config.yaml
vocab_size: 8192
attn_scale: 0.177
parallel_block: false
init_std_down: 0.00848
beta1: 0.9
final_lr_fraction: 0.1
MLP neurons of a small language model. Each row is named by its layer, matrix (up: input weights) and neuron, and shows model dimensions 0-127. Each number is 500 + 50 x the weight over its row's rms, rounded and kept within 0 to 999. Numbers have three digits each.
After each neuron's rows, "fires on" lists the tokens most often at its 100 highest values on Wikipedia text that the model never trained on. A number after a token or word is its count.

L6.up468:599505509558495621524446482508564458484534553443432439484497520480531417478544515502502496408484551410541510484480570500420535501431492496446423491459448503518535472421444597568520518483604501478447516424507511521464485577476408532442468500373527451569523482508550442536439411506513453467450469558457431543585452468583504525482543476489506518537548467549565451524497579418434547564514
fires on: " of" 26, " classification" 7, ";\n" 7, " ‘" 5, "ab" 5, " |\n" 5

L4.up218:543560467500439519414424494557477535461530564450554487457523471559544444467562500522536537526454482511547547436440503441526450495526505501482514401588380545607455450511417528532465500568493490541587504389532504474485481536454550532490616614474480503436525490496574542445506431547536531584521519454461469610465526509540494521523500558581457384529514474485487484554587425519435520424451
fires on: "0" 45, " earned" 7, " as" 5, " his" 4, "m" 4

L6.up157:484530454482485515493538568560568399484479510522549547489493468575480475545579419557577457549469469495485525445508509482550586476612504445500542466500451477602512612501495506503453515488491513565516522513489440498576593567521542508514546533560510540488358479526530463563484457331573478498520530470499479506506532434461483413426583518532430543452449553429471597517458465546566590457417
fires on: "1" 51, " As" 13, " as" 13, "s" 6, " |" 6

L4.up409:515532476558462484489450488510488527492516456444461522534452513549519513529464533419516437411406475406515472483456505355542429541465498502540561475412431613544543481534583469517487534500371483580572446511468514507476566537435452564414626475474481490561586481590469423469461545498507455471485481473492482482441492444484503481614426520474540459508544488453568544560492510492561484463463
fires on: " kg" 14, "," 13, " that" 10, " ren" 8, "^{" 8, "″E" 6

L4.up473:468465429417468411565466567547546469456510507508526523599546517470482436569586518554585598602533447473494486477497468432540408428464450506490577607511538529478551501503444451424450433497473507497494541503576498446403573460463440502442500486486523505497502458511483466586547523563510448471483471570528582501567478582528547512560547546507564412473506509620528547478477475488495525511443
fires on: "ag" 35, "ong" 12, " were" 9, "al" 6, "ug" 4, "res" 4

L4.up614:463520555601558516532499500501452496552523455518438530517549475463573534488537548455508381498464529506506514465444394489568512551427485445566403464463412588482472530474516490504587484520520387449442596478493530547479512597540454490520588463506510492522523582533489464491470501502582499364488515558468459477467511546500511447594487507471510440435481437481519515379544438468514504613533
fires on: "–" 86, " res" 6, " wh" 4

L4.up511:529437540472475581516491548495497564501527496476456534500454609508465558486526597466497495548539506567533402470658529412479512545495542500422556538427487511481492403463491436513543485580509545522437486410491408553554444524417524494510533407492542525552491515475450446552457561469431391579455428506472541515477555518565481449514550398446495493584516498503555627466409500475548531466519
fires on: "st" 14, " is" 11, " a" 9, "op" 7, "cel" 6, " third" 5

L4.up69:408513444404478476497510485463572588589436518525512541489557465488460611421564578551500503520590423516472508542473498550610524561495449514563493502469524513463521431460548496553433535525550451426593465525466489504471586534497487557588551525458501495530550527571497454589484548442486492524467409564489507481530488535541503516583474524526531442449510538405450467518430469559469568451438
fires on: ":" 59, ")" 16, " by" 9, "l" 4